Part of a small language model's weights: no biases in attention or MLP, 4669 steps.
MLP neurons of a small language model. Each row is named by its layer, matrix (gate and up: input weights; down: output weights) and neuron, and shows model dimensions 128-319. Each number is 500 + 25 x the weight over its row's rms, rounded and kept within 0 to 999. Numbers have three digits each. A neuron's up and down rows have the sign that makes its largest values positive.
After each neuron's rows, "fires after" lists the tokens most often just before its 100 highest values on Wikipedia text that the model never trained on.

L4.gate450:516533519522505536484476506501512492494515480524467453513484514507522482481473535483510490485496490505477513480475523499460474512531521518474480501495496474497481488498511508489424519472490476540526513494489502533506490516452518495545456487492466493471438541547482459504502463519501493507461533517521523472454504510507511500550489521486483539557510453531505463511509496515491529493526526520497514417520511475510486478475538489471505504465520517464492522467506486505503505515499533483512480538439529525500484495543495533519547492515504452469515519482484474488508523525505476489
L4.up450:526518534519548501541503511524512487540489443495497491516518499502451507489496500469491448504454516467473527485500539498464486510499511538472499485524488454452494479533480479479501488501496537503509524462496497506499500524496492480494522470526476484511526502497542466520478499505463504504502495507528544505485508492514498501436492472512498450452490473485519460509537535480484481519466505522514481535552493483537487470527518483502473515465494467520564458495547473506536510522462495507526512546467444514490481517541518485500447465491509503490477510499523441505502468490452514444
L4.down450:492505515529469506481502495526513478503495495501508505481495486511511521506524535466562508509483444515510525504511530501514544508510495488534501511474507493520503525525508466475514537532515507461509498510494527457466576510506462462487510501498541501502460522475529489527507473501508499458487512566518547501507492487533501543462523485497510487514479505501486488520482487473508486531491544524530469439493501503495523473497492492498506505538549491476495503495451546487496453504515460489556485522497507486444532501494456537459483475510496496512489495508541518510474480521485509533
fires after: ".", "==", "\n", ". ", "==="

L4.gate261:490489481521505514514453455476465465488508545475476524492486509458479531514502498502465510501492488488504504527526512513472510484555530495502512497532480506498487506511459535518480501507508505502554487543489487501492488511541479502475485531501499526506534529492520532484508505490522474514480514470514497490497514492525521460519495496484430518512441459518469509499463482472522535507495494471498499514502488515504442495461508484486479505454543535446501545494457481486454518474539510494522501478460502483513520479452494506507501470483488513534538504508480510508480474516491541491
L4.up261:524490482552485499479492469494556507493491506505511466512515480538486500496508503484493488545520524473531541484544563535496445475493523511524453506461501483525514516484471496486488491520506473503492509529493516511482490485498497491476528484492508494521460493505500523511453498497509524512521526510509507496507499497513440506526539484477459507497488532507464534475534489511506508487537497489502487504539490513537495527495505509499478570543488517488480461453473511515544498504487478506524507503445523463558504519480508518499501497482532531516449474487513534498504480468494470504
L4.down261:529498476545498528522523469497479506461493542513533506470504525520482503519497532407498495531522478522515542501515523506509491486533482484500484481455486517471526533458527512479498461475509504505507469449504496486519541499495489497483514501487492507515547500508484485478490499509513518467511522512557523504487492490538486507514504489506566515524463504564494500492496516511489537499446512457511518514551534499522504492489519483473487501545462494472477560499491498476494439488469521520520461481510493485509513486504537521481483517484487480484487479442480490485491501490507474507
fires after: "'"

L4.gate407:500536503526497509519449489511545523488541494495470456502476507491570480496509517530526471448517538469477484497531561497480520495512496562498499478497467510512540513521510493517527525465458513489510492502493493472494518520509525463480498480478502470491514460508505477471486503526484533502431455525461498503500518498525468536492524494560516473483496477517476469483499526490464530501485483530508467514522442459506483484499509470436466519523514483508494512527488541531454487513518498506512491509473480504502466498531483514523503482426515443502510491533515501496495507515553459455
L4.up407:508473489441480501483486515510517483508477486488490497485521501480489515474501505493515535494525526498498468494481513515459504511520490472459498537525500518456487521457523501439484529510486512496505519490522537516504544464429487529510497490497489507505525501498538509502435438483486503516494517526515526477524525485497498522471524509550490513478526490537463503511503531510458525500479506506521522503496468477549491438447539527530514453491466493494483541482505493504488507464477480496465531521474519480482510536472495493511497527466500511463469489524494479490459489502515521449
L4.down407:491455459576528519571509496464518490506502490486526452506490521503532507483523475511473505465513507480532490540517503488516542503512502449499491489503529512478498510498523497483493504516488506496494468476492485512454518509531480496467443512461529474494534492474490498532506486519506504474522439527535505508535478490537494489495505455498524455508526518504484490472545528517507489528491512499505469492502522516462522469513540497490480494496433465523494487521531522460506487485489508464505497489505526482555504523527515525519488465477535485487510488497468480486501464499514484474
fires after: "{", "(", "[", "| ", "en"

L4.gate742:483520490512501476436522477502518457476520500533475522471496539474523470503488486512558481498478468518489489516526530449510525468478503510474519526516466563472490493529456498468508505521499486482501539459542518504480528542528505515494512528494485489514467492501520502510473494472521473495495497478473501498542496523507489520473519491514488487506452503527499530536521544485489484493502434545484477509499515496466488445488522539449484474514469487478463484462505537505529514502471489492535503505498504499499500477472508495471519499491503511494530491525524489546509518488486434458
L4.up742:508537487510471488488493486510495528471474523511532503453511438525524495500499450485484471479499478543470491511504511475484503451489496494491503508467499501470540555459475520495510448513477478514498497481495510478493524503504511448504559514515470497514465503512514521511485510484496492481508495484493496476568474475522484557483489475495576492535514514504494515482484504513502490461509445513496531481478488492512473516459521522498494476471468495530503505503545517521496501519492505464513506465514518473508504488471453488489460536483495500519455484524534473493514475469493501516
L4.down742:494463502488508526496540469497518479487467528515483514485475542507476452514520495492499512473503517494503541535513525519452491463541514461503492540512500509518497487512461503522516493501510444499480462522523519477503469485524511502517473470528534501504516514528472492531508498493491468526538493486501494467497494503452520519507503513508501472513479492494520481508488531441467488523497507503524485492500466488478516476485553511483535454441479514485499484528471518462505463517507518487514479435469493559505502514530536519493501486485514490561491476516502511537480473506532455518
fires after: "| ", "\n", "0 ", "\n\n"

L4.gate635:462490515450513474512513506509497505495473490488487466490523562531498529467495504521526438504501505518496501505505508509520495541465486482466480513511472416513501519495482532482519517504502520523513518517506476514472474516512464483475528491492488528469506507464489482510515477464501502552528551432511484482513456502474515514521519480508511502498465497511490516522521459524496445497484550511438510460469506538471488522529530493481467477510480511479534503494481511488457463442476511452530507511496497503495493455516500483480505528493507514499528475520487488480521492484509511508
L4.up635:521482510476520487521506516506521512488531477505496512447487515516493523486474528478480481469544510483496458509481516481507455512456511525511484469476484501502487501524548493486494510470467497472508504498510511520493504554526504483496469515494499495493489522486500529488508481465518475475566501482501514504472498523526466495518547531556527516475453497549496528515524501509500495458488514536510537455495493495502542509440537512499462527501512490523537494513506502450526517478488504490546533476434470502498508511498495528515506562544493534497515515496486501487484496487474452505
L4.down635:484488486506534474527533461519553478461465512501508476457495489521500524508493474509490525483463505543454507502481489536506463517515463506474512488496494518553483425517508466433480514495497537497487516464500502485535503492524458520497470479554524541463508504523502462448501521511515465475524504454489475462527518471464508474505515495442526513543534492495462580475478513498472440488527507518507468510498489537476489550500499529556516481488486497494486501504511551480498501494516472512491531457462512456484514498464520497473470522518507505493507505466462510518470535457512554504
fires after: "| ", " "

L4.gate716:517522498493469520470498520457545517478464527491505505457494455500464532482520512460494562521500545501501517526506518501454510481501518517467523511530508510496506541468466503542491492475463490492499495486530471483499502460509459488526478474527512488485526537502505496490478465490478451505479454517469470491543529515461498453543487525450481495512505477520492467488502520465503505496447548519535488539507496487504495504447489547510470491475514496527506512516488503511486520470484536512526480517470497464554491497470461506476534448522486466512497534510476492477495510492501516471
L4.up716:536512491498482496542486503509542495525499532494537476518498459499497517520490486480557516515514456509520516496507506489463502474500494477513486520488476483537511481527503490528502495528484482491481477517549490477547508469493427510511474468502514519504531508525517473498494483493474454521482464485497525469490529493488507487527494492511526501492494521510491459539489483462480506517490495503569483529527483519476513516482480516516470498484544483546484569454498450487467492488514499534498515489458499494490493493533455511501480495468514486533527499505462504502547515547465544479
L4.down716:496493515474483524514518519495547482531483539493465478463515504477503540509486475537487512482494450506494508442499497491500487502490485497528497522481478501539480503492486496490499528557492487509526522517499467505455511494518473497460511483508500510526528503469542486533500493480519479494504500452472519467481497513526476514439486508512525500509504517516533460499480518465471507532501487521560524528511495560502475544523489528484491517499511475518512452466525499492537491486535506513548511508440492502549536484461488501514518525461497515498505490522469501510514506490489501516
fires after: "| ", "; ", ") ", ": ", "weight ", ". "

L4.gate1042:496508502505492507516509510469479467537504521499496503492461517532521499508495495500497528540508518499508474495505494487469539505495522492534507453468525519522480545474497467504505461566509540494502447507498498484529462551511517476490493553485498544530467463462520532485493531521466541510500484462497482475489521471485454518508497521505470520529467539513477501515465480529474452506536458469488501504490473464520494552507526527513516489484532508481483500523485548482512508461474473500512498488488508482433509536536468490527509490468487554513506502539488539540457528524506519535
L4.up1042:515489441491470528513541500492486497508518504539477475499488497516534490523505502514513519485489533507510526503482517485483521506487495466528523492496518531499467489483501461490530465525464485467503494509531467519488461526475509488497518540491509515515467496472521505482478486508518543483476523454474511506502533448501518486499539522499512556521464495472496527472471510492481424517487439472488489480472471469510493484518505524530500502524517495517502489515484537514500547494499475497487496474510543479488510540508493506519534522525476563482495472490469505509565550486506501571
L4.down1042:478455483524484478480514519487478512519519472549520498540498527501488517534464500456476521493524486494500507511503501519508556502540514509549499442496528526505498532456510485503471472522536479480538484491514486539483513510496505484503485498477538520481438516544500513466490487503548485496491497487507504515511509497494502441449516514494498515506544477479512487506476485474514538501550475452485485513483523475503475465499466512478485516517475442447502504532490531488486513522523569484524494489505525514497517555507520491481511514498501541484515470542495519430474490524472475529
fires after: "| ", "Albums ", "1", "No", "3", "4 "

L4.gate1419:499504480479477509438471465488461493459475537502501517495504477492480487466491486493512488520474524448511519471501496479525514530465500466518493551490472551536501506519466465489482496488503501486492549491513514515492548507542489502487452454496487571510528519491543483538505522516487504508515490451465468463499497459497456514495526465513536512528526465501477512488459497498503524501447491492524495494488423478526499488539525504482475480491447523502481493508479455486474479527471536512500486522529515489538520479534501509516492460492473477503513523477504519466522481490479515508
L4.up1419:472471516468504503496513502490462491459510480522483538526523510497550522455498507492448532533552462482560529506513524473452497506484527510509446461526479465509485522512487532549491459493507525541532526515552513484449484539466513490490489458515556553505497504481504471550496530476467532539499535497524494539541538512449513482543541527471533523482471497471464522516479503524499492499501511517497487521484469492473526494504554533552533488497534505463525496531509498491520468486501538531541459448509508497519525506476510551491483504484484535504514498513462547493511549471464485483
L4.down1419:495472488524541490546469486490471520505501485476470484472473495537487500479478494468475517517516536485543534444514535503500482500485542497506487512505487497508503483486508513487507501456543527499448489528553519504502540484497527516504470494485499580513491474497489482489572497535501547486485475433470517483511477509519516508507503453491498517457513462487515491507503494499513519561458482471502541511538447498499525527515484495489447484507482505471526473531507492489504505474475507499500484463461536475566480461507508492507482518491479466474481529508514454527459457521508488492
fires after: "| ", "Ch", "Se"

L4.gate1583:503498468474512493517471508510528526497502478508525463536481447554464503500511506496512492479464517509478501524533496510507521455530426490499506453478529543486468510494497460489486506499475482517506502521551456504519553504538506503476502494516472527510530532506477454460515498523503477509486480439494523529475491474518516531521477452462532565498496501499457537501494548542499509476474514488509514486538512500451456478475491524478538478501457487498484511507484477487483521520503475488487506478503519491497471531476471505513536479494473520495446510485444509497514517507474486513
L4.up1583:542500511543544467514494521516482522475479518519491478492477492467514506517522537527485470498512471470485469510460472524469516491474516477525516491542499478487525469505544504533432495462494540451510508513458516506495507487496490529497461461525524485478449564522477508516528515485460508512491536519503473496455452474514510480484477503442508532508499510479514477531468498468470490487502457492535516472497485536495494532528506522528496484482479490449491495507522491519501473451505472488503447491552462506510503534514497494528519481491481477486495490545485504516567490513484491467
L4.down1583:493501485527456478541499531492473493517503473508501502497487466501506502516504468475477506482526482474460483465510525484532523462461500522488526512519511533521489483472477468513485457496513507488470492456508461522488512478487510503492467507498491504521478514515464511500515546512502491504470476499494463425504514497526525485468483527492507529476526418472487522509499481462476488538487526473515546522518531494488444509473492532491477518527518486527502484513537499523466516517558517511498470494490504523548488506493481535492545491497508489491507491523470467531445517509480470554
fires after: "the ", "(", "and ", "| ", "1"

L4.gate1544:515475511497476519504511474527471439532519491516502523509518518497484489500473510457522539503522530504486498517505541462492528457522463486482495511552480487521481540508510549510521491514487499508452517485497516498482511528495540496489492487521502444516528488505502500484504492477496546504520512493512577481519497522498496506505502474474515498501496466524504483519452485504476481491488516478480481523529535500566454509500467519507489523521495498454467496539471516467494497547528468517488529482474501502498489523531479498500490535472493547468513525510511535509532465486511497456
L4.up1544:452520554509516478511495463530449484502496547479514538504518486474502500449533540493494522541524545501466453499508496474479538523541494487507547493520512532485515511501534513504526514510522488510484504483486505500499473514479511479511489495551532504498505491512493522462481517506551481478520522562498519465485498457507496505524508478539510508468526465522512484490477513506527509536492497510495513474533485498489496554494458498515522457504504487488554484462466528545480536503515492520466506504487469562482541563540505517496544494509488540475481524534544523505569491499534528482
L4.down1544:506454506528434500509490512566541475465449498491515492526522498516466488524491488456542510493511492526525486499508501490485490476484481486485482461497539468485493501514486489478503500501516487493504508520510506480463569542536504466494506503507487546505453479526533487502463489499512480500528499543473488544491487494444539501496478515494517520544474518503508472513527472438528511492523508538531494484502528477523492515542459534498538523527532528506456529505509483497492512493512485510475527563541454488527529531431502498493534470518521487482421501495472515510512501465516527494
fires after: "\n", "|", ".", "8"

L4.gate1061:518513487484532496507516486508529486508537547489533487512549557489488518489526516506470474460491472535502506469507558504457499478483509492512495494540468512501491529477477455535495538519505472510491507481510485565503517487525507493499474512470505517469530485436500531521480510496529467545502501444485499505474502519544526543497477584494476527529520516500480536478528480498524527462494506474478527499469522496481540510485480528502513563485492501499521518497496555489534461505480489499514522545506484485499499534521550466497446489487460513509529511526526518515525519511500524504
L4.up1061:490496483469462535518494509476515470466495537534480497506529486484487542529530470476495481554503511506481517494497526480474539514506502527492530515511514492531487535467493468491526465493522465526535505486465452488511533441485455480510470503495542491477506515501522491502486467473543499506510465499484515545505499494541499558501519538498476526512501511527478496466522490511486514487548463433500499489495509488510516462474482513513511524520531485508532516479516519523516475476496487468528512535522448466510513529511498518476507510479515499510484457519520478497529521508512529490
L4.down1061:470521517501485504514483498522510469505482517491529513549511553517524512495501487491527515511499517502505488514506481469436495496513522453517548468512499532531499512487507503504523464480494498554528509509496498541503534494460484469491498498470525489448514481479503491507517461505476494506518500534483515512496524569478537477466544517523530511443483477509543516479506521489493509509503556468471514537488526522521488503551454455446523468429518492507496506489495528456452522510511465462478495494467531479498505496503510482518516509518526523521491473500536522456510525526452477520
fires after: "| ", "us"

L4.gate106:526560469468481510496483476517552472519475479508517479521485506523512542505523516496512500503491522532482475511501484481512480511524474514462494491500500512497524499467464508510463455486503501511489509491516456506492540515499485497494459509507482488502505519464474504534498524474512502511482474472494534547506550503508485495505523490522475506516473518475491491476490510493483537521513497478541504483494544506486507505484486528510461451492527481500470514497494478489512482537501486493507523502466527459492520449517512503519561506527507473464481492531498461490530498487485489517
L4.up106:537566445493508546469510461527512535499514515559510498499501458525467534494537511543518491498531495517527459472495527525469492514504497534485508522492513523522536489465511514538479493492524540499518498471454520537500511465480542491474449494527493468481563504496483499552494497521491495478521514504495509492504528498548520504545486519547443465489489510494503496473450487530455461478494515485511527528499508480476511535467501457506442516500506528497571542543468495466521486513511503510473532483479507510522493478482481508494510531523498509477526487498480511446499470500494482498
L4.down106:545500509523480489502492444519492535601545465510510516506522521525466480482562482560502491485488486453493462497460490538515498487505498540510536520498487486523520472436487523532508483477527528546498521522490536505479518484532489493516465524491490458499505488504494510475529535502498527451495484496488500475480483481497496522492523466499443491518493479490503517518484459484490505519445429460501474507519520516469503505515498458524508507464529541514553542502475493548517518571525488472451493496500504543513526530506513541505500528495526508466507496510465511479492494492520492533
fires after: "| ", "."

L4.gate224:506549528504497526488522513477533499508543554477498455514511503562436504503481512495509497469446474527529484505494495541525500545514494487499493497512514505470477497500457494500539495517516496486514495479548481515517486494460505464516457464486547510512516481533487519526500508490520518524483511530499507509512499500532493471528515494545457506513469490472498518534533562500478475508474560503474475512515554436488493514510470486460495549470510449529568491523524496521476471526504495488561506492533509499502513514494482498474497456505485502519568538505498508521524493479543476510
L4.up224:532461459461509523520450480524461452487503480466511433536513447505508503513477472476525490492511491507500535529476532516548495532495506498506466507478461511483514481495470493494474464484487494503478576459495489505531523473550489508500495490499502533504525480554469493494482487465489498493450509412472443480438495481511510467472540490441449492493490514508455543534515515491534471503477533517511503514508498483507475455466489534488495474516521480501464511471508513468503504506498543498512542471493445545496485514504538516484512467503518498444468506467472465513486498479469527488
L4.down224:480488525485497492469542491503508479517530547523457526519511551495501529494516514480523500478506486554525491495500488512487513501485495506493496492488523464471516498513494520490478497466527491537507473455528524486543528526509485472512494525498475523443491482490482457514524517512529537541483493507505492520528488496503495507494495537517542470524437492521459543523481512508484509508527441498465537472491468490524460447507480548473502528503511484499486494483499504478449515512535486479530501534511487480500518493502492520473475486496545496504574450469527487467521521498477478509
fires after: "==", ".", "'", "\"."

L4.gate784:504533499484518504480472552478454504538489482479487517513483537506488452441494494478501522436529511517503480441508484446515513504478485538499527504479509486477493539450444484473493473520490500531506466529505427523476571486506503428489513507486533526456493461458482509501465483519495512487488532485521518513549502524492495494473514530510546511522535512462497492493495496448486481463521515486474500494461538492508495498491471478499515501487488444468483497505475482523522536442458540456545478489481462529515485511495513501498517471512485509530506455487479518475512522525510468517
L4.up784:544515503508487472536478491538520473543464470484510522478499538506506465467490469496512512501486495447478497524506489522569535552497505524477535475458480481513533474475510488460514481501511480515478507503487539531476490476524526475504472424537532497459489532497499459493523499474485490540467504575549518475458502484499484515442537535538516504547505494463475522512460493530505494508505464468515512506510496473485528516491506537490497469510519518532473498476518478507508521506508559544505467504521549520512507517483517526481507480551525508547536491482496493494483508537493542510
L4.down784:477507459463460546544522518475479504474476514514512471491489496478507495464526478502487510462500479499515474497491510489501499499521536521501544526557479529506482510497495520526498470520530484533496496533509472539529485495578532483482516535497514526548472482515512466495495506461503530530527496498447533517492492460500544472513519530486490551458481467540484469497504498477522494488474498519478511478529476486496518525488494487542486553490471506533441501497453523517488488530516537547529522533523505519468519457476489522477515513470580520490479461515527471524461509485529508488
fires after: "\n", "| ", ".", ": ", ") "

L4.gate1870:508531526477497472501509485465498518496477495497517513519518524475553491480512483511496450485506496508494517488509482537527476450494510531520536497439526510509477514519500477514472523477457491489514503515510496467516520506541507524525503526461481505539518453512489481525524516452458492479481532508485489502500503459488488521501514526503502502466490538473484555542459502487494522494450474515529476489445520468482499539505548472501518493523483507545486488503476498505513506464450483484489505498486465477535520473532470491486522467492518525497536480490523523487519476501477494517
L4.up1870:544532477515487494485483441480503474482498501476495501483466513472529467464501496512509521523499488471509504458505471481523474464487492515513463564490512502467499486460539475503519510515513475525502463474501472503509478495512508512488509473437483485509511482482483527509506506499498499546458505447496500476550554532478533467460479579474454502509475534497466505532518480515479482494483516483513484550504522519503522527513506477515505501534470511510499516488539468526484511512519504533540536517510516484506576489506472448456486524484456459535504506463512500537502505548511519525
L4.down1870:514523475469509456474491497528498493472501546546522501465532524459472459514528511502463535522534528496453489540471516516458475469487534468551459500549465468499504488514482485507503519498529502491449443483510531526493520511517510503461498492495495460496510479504485513528476488521514490530487523498494522507507442526565459536501491540476462510505497519473515468537491517483473508507460540467502508502470484410485483491513510486501422502482434502514503511481513542512475520532504491495522511487527469467507535514557491486526490495455490515477518527491504488479494457482477533501
fires after: "| ", "2 ", "; ", "1 ", "3 ", "–"

L4.gate1180:507495492497467562497499515497553526486491473495524505549475487488448478487530499480445476548522504476480464481426515497492458525532526521523525550474469522509530541487454511507482466523494521476500515520551535506526507541502450495532462494498494466487472510512503468492510518518486520525509532513493492500487482469470518526465485468490519569516515519477503548507473485448445544510505534482494484512475549486505468523522536539493523532510527474477480481515480538518506523528509466491522485507490523488518538494496515534520515528470520485524459476531490498515468494504484521462
L4.up1180:523482532468477495489507508519506479528504503529487533458494533483521516525541494527495484499494483502529501516492490493486513518467459494461437498531479504481506486500515506498502493506550492506433525511471502520464513492485459519488523546503500537545486503527489489563527480494530503485466487450513480510511521506463490460476470552544532525525504488533518473546585462541466452495496517520498483508497437479473525484505515503501501533490492545467537481495517519498509489439473475510497477471523509499504506475532478501471506507490510509515516492498512498490490479534488482517
L4.down1180:522537469528495531466483539480487484500477500478496518484531473539481498507511504487464476506502488511504499478532501520542493479481491515495511518545466516516513524476479477494519500480493491504438495512469457483504454513499519531524475508543464521489494508510548497496457510514501513475519492554481500482509487438509475499535527518539491500451515500482533510534522495561537499517529495477488516528510472489501501482502516461531513471472536505492494503475460463476512555474485501510497458531499480481483505517483479556506525519519489500514526498478458481478515495469534504566
fires after: "1 ", "0 ", "2 ", "6 ", "3 ", "5 "

L4.gate1352:530533500511506505521455543508486513515475505493501501496485472493455541495483500490496479517477478480510507504434517516512468520467509412551519483518541496492495558498481465500468469544490520514525500492494495529522536546537528520471454522485516476502509513529495492494513501525524519448510518457509487498540507483510496488488541460483498499507501496462493486503471537538482488458519520495479447484493484533482509492482536523507508506466491514487556519499530510535505503548567509512490498504479525508522472502514483499520477520515455454520474555506502510495457500478501489539
L4.up1352:544477493546502475454500506528491527512510513501465502483519519526516475521479479503503523485549482482528482501513506442541466534485527502454507480481476461488517528489497476492495488493465520510441454535514466527478572513518513501499490482512494511500504471489454492480488489463499487546551519545495520502527512457533520443499468445537459476495534474500553488552495510507504497488502468502479462520503495488524509496483516510464453533512516544549481515532459516524484462524495533524495514518506503509515491502476514576488482485487523541487488506433485467482495499505507476449
L4.down1352:520501495499503465482498476498504490511476521485539514489542522568495465506530545500488501482460511459487525523510534476530535566469527478524530534496481472495488477498463498536467491544513489518499502475497504483508485504485521492493477521481507470514470476495457504505508465524518486516493523493551521496545504506466480487536542530561501507479519465538519540539491490552532469504496502490478477534532550507475442518510485508503475488529500461521521500529501507471501513482524532502511496505476496460485473505558482526516466546516503522481522541509491468482519498471490477446
fires after: ".", ",", "| "

L4.gate1518:492505514521486509527511514443551496498444454507531499521550504507503531515462508521510478503509519513513486544513511511483521522506525546496458512475507469462471505524494502481555475505471479469533457535510492520557489531502523487459460534482528458470463491518487516457512499513494491531480501513518514519496529486508478512500484513526498505505460475507506516495479533520468487490526532515502503498493521489492481457470453525453492500509492523496470491540505531516568496498505505533509498475471492535457492498529559509482495468503519481489488537528493432462488519494511526530
L4.up1518:540510491506481479493488524479510466529488493467458483487488520530509474492486475485497483513474476533460464500520505506506494523473513515472534504493531499544461486490497477446479528478488529540502520449522501509530489491510493503488499463506496522498505521514463459526480555511483554513540524498484474507514478509503461534479482509470497517498482500471479478514499526516526488527473512533492537472468470483485518509530504526476476471470498491519490478505497475496499483507491498498518502472468469551502482508518536504475465490507498529510499508471466502535531513527493568493
L4.down1518:473493515487489487465493503477486476539528501516468502476459514510489498516511539466526491485486498504521493538492483543504519492457493514516478511521504504495482515491510465516485567477514477502515517503528547448566562512470480531489528480555506509468515487479472482520459527517489481476497496555487533510519536442527479504488558532484497496476501506493483496531453511526534493496499473530478511482475500439516504504518486527515542527550506492527487510498482522495493501512482477500510489495505495496501484544462512521480517538486477498503501509478478465535517491506500500511
fires after: "===", ".", "=="

L4.gate1282:555502476513531498518481500521554504508475523501550509515494485498500503529503521474504506495465474521509513503505528506459470532481494533498477519525513506487517518530571546500470530507513495525489488525493464520472526492545483471496511527470519544520531521520546493523493491485509531503476548490489509483538500487475551507502494474531488536526461462504524519485513459484531483500491466517490454477529526479490514537473491486510527521477470518505504507493500484490535473454462476463528473518521464476495514499478477485515481524480537521520522523526527480484525481522479524487
L4.up1282:501491513442517478489539522497507511499508506482490531463484481485504508457542469531519499531532531537539496528494550471443478500482499503521488471492477531496519490532528528505541520521491494535470478474474520490466489511517506537520519490494491498492477481494491549457490519531460459501458495515512489519553495496481533468543540489498531480483553505480480505547496505531487492476478488534467489515470474487449510491521468490466488499457503473488522503488550454482510467499463479481518517553494570465476523526522535447494506527533526486526499533467517465494517502546472499475
L4.down1282:510515505458487547466535467445551468507500516518513483477502497484511537525526505474493492446515534497477525551515486483484541508519503561528528506480528482483493498514498536478502518473534486545488485484509491494468539516513468501479482490504467517538480464530518528511490421478501465503503474475471486475478559517498489502517501481546484535449477480512511471498491510475505525448468492505475460510491472496505505482532466524502483517525460536524484481492502519529495510500490449489514491522497476498508499490469498508526502504487472524506501513501526491492493505524479433537
fires after: " ", "3 ", "2 ", "\n", "1 ", "4 "

L4.gate25:466508490545494483484533511530519463510535477466476508474566452514476447485514462452491497504469452489493465508504536468487487516503490554501521570526503526447489519479523522452516466477490481489510522468548516464529507510528477490502474545478505512491464534510511534535495465497520489547490459446521512557483529471524486475522491481529536491448487503517456529464474499511461481489511516475482492533527519484538528516514534483517506525502450477524486467535478519485491485522486510512489432505528519480480479523504507496513497520522525491457505488494504520469478516512484494484
L4.up25:515491515504480522504511463485457490547497460502477513487528512512496491483493570484492512485531520511529490510480493520524489510501475509535531506515550506492493481502504503463500497517481472483448510506488490426485519519509503523506456481497509472498498531509486479506509527523444528447534540477519495498483537519462479508499525494496443490517479481524533485506541512531504483499519534521521530520506484487526506478566507467472501491514498513483498539516476520495522464441541488552505451526507466494482497499525526535530479493496525515508522454513505505483497551491501473473
L4.down25:515502528535481445496513475510473585454475477503519515509510478519492479546490498489490484521487515476482551518539536480486481491510530529539513452505478512509500490524510479462465525536469486390464540477515503527482526471530504496472524469483529488543441496523453524461499519483502495472473442526482529508493533536480519535491564494527491508510519518503505510497550517499499513517535484491538505466492499538509503499461455520503501500519515520493504483465541469529481511507491482493508472500485540507513505517484535522499432491478509463502490473467479484507528493497485512502
fires after: "."

L4.gate1166:495515496540502473551439443523520512508476491514502514514478528538506505526474506529518486479496532500516524545474479512491492485502441515523501520527506509516500542502485502465480526520526474474505491529498476526485522500510530557473540536504481482531461506484465486474481518479492480487513493505506575501502500497523495496483495496496509515476449509495502485493505489475543508506479494464530521520457470500528482489469508521488513456530488489497507513483520514522512479481538529479490453548483496520480509478495488484451476520520508528483462448501511491439498515495487476494
L4.up1166:525540486478438528477487510546459485490488492489490531511563528524498522476533501548547495474477444516473487501527493472507442528506534519472495509500506509488508524492530510502489516490541518495505531467468475471499502542508480566531475454495494476487503485513500502460513493496493488498428511504511463461499453485470487505486469468461532481500467527541510487523546516514525530519491511485511457481530459560453527492488520501503496477548496513517499499496510517467546515507483483483477524540481511519494484532532484465517482459482526513460467523477485549544475539486505524516
L4.down1166:510468491561492479507470496528526508551501498496506528498536486485529452494510518489469494504529482464549502473517467513509518523534493456503500479545532515481453472498496524527473493473512483533544487510481467518512494509466498493485501502514468515471494493507496482492506481499486487527483487479501506552530529537526481488497505501534510483538499457531513485512521523526450537398496497499474503540485540474512489468502533497478494523514518495541486477488489489477523511517478503518504497495530513533505538514499507460486497490492581490505506507519449531480523507475503470459
fires after: "==", "201", "200", "===", "197", ". "

L4.gate930:457450455458516511522487508544515492491483481503524547495479512489529490493508448466505474488480505479484515450489510468489567531501503508492495495487515572496481547521498485468504517523509524497478503489476489466515562507534512494507530466520468511528506484447526525541487420523478528495519543488493535518534520465521515491504529521536520469538525472479476510518526518524521490445475488517475529530481509458491544453502506470523500485480467538495502493539508522477461470469528529507503550525484488519504467529506482527463531458507520533485532502486521485500529508526500520476
L4.up930:475522508473486503470500499521520480490491494472545493481533504496505510481506450495478476479515511513453517547537550556490474480481544524513506516496491484520545528506509463467476515503513455505469498515508493495473426533481515504458488471468499487535464513547511493508502449477513476511501484491479489501509486524510488507483505506551502473486474503487512486481502507508504476483496469511497508490526462514496513491524482499495512504521500486485492514531448516474496461490513474500525490529473524455525528519490484495466512530513487483500498511495505510471558534451506510487
L4.down930:477474460501524542466492475531500490460449516484484491494454531526464483539509501483517512494561507478473487497455529505474504497512506489444523491544498504483508519458512507505518519515465486485520551487518502496479517500504488513496479464467472487501525485524498508463484462513503434510531479484485480515529483472481499480520534518490529529454527504500511512432513482482478456457489477491523493498528529497523517497548515465478575472493498489530504500497506529467507502537526553520485493509489528511488502475476504490456504511520505449486478464457522513527514502497508504507
fires after: "==", "==="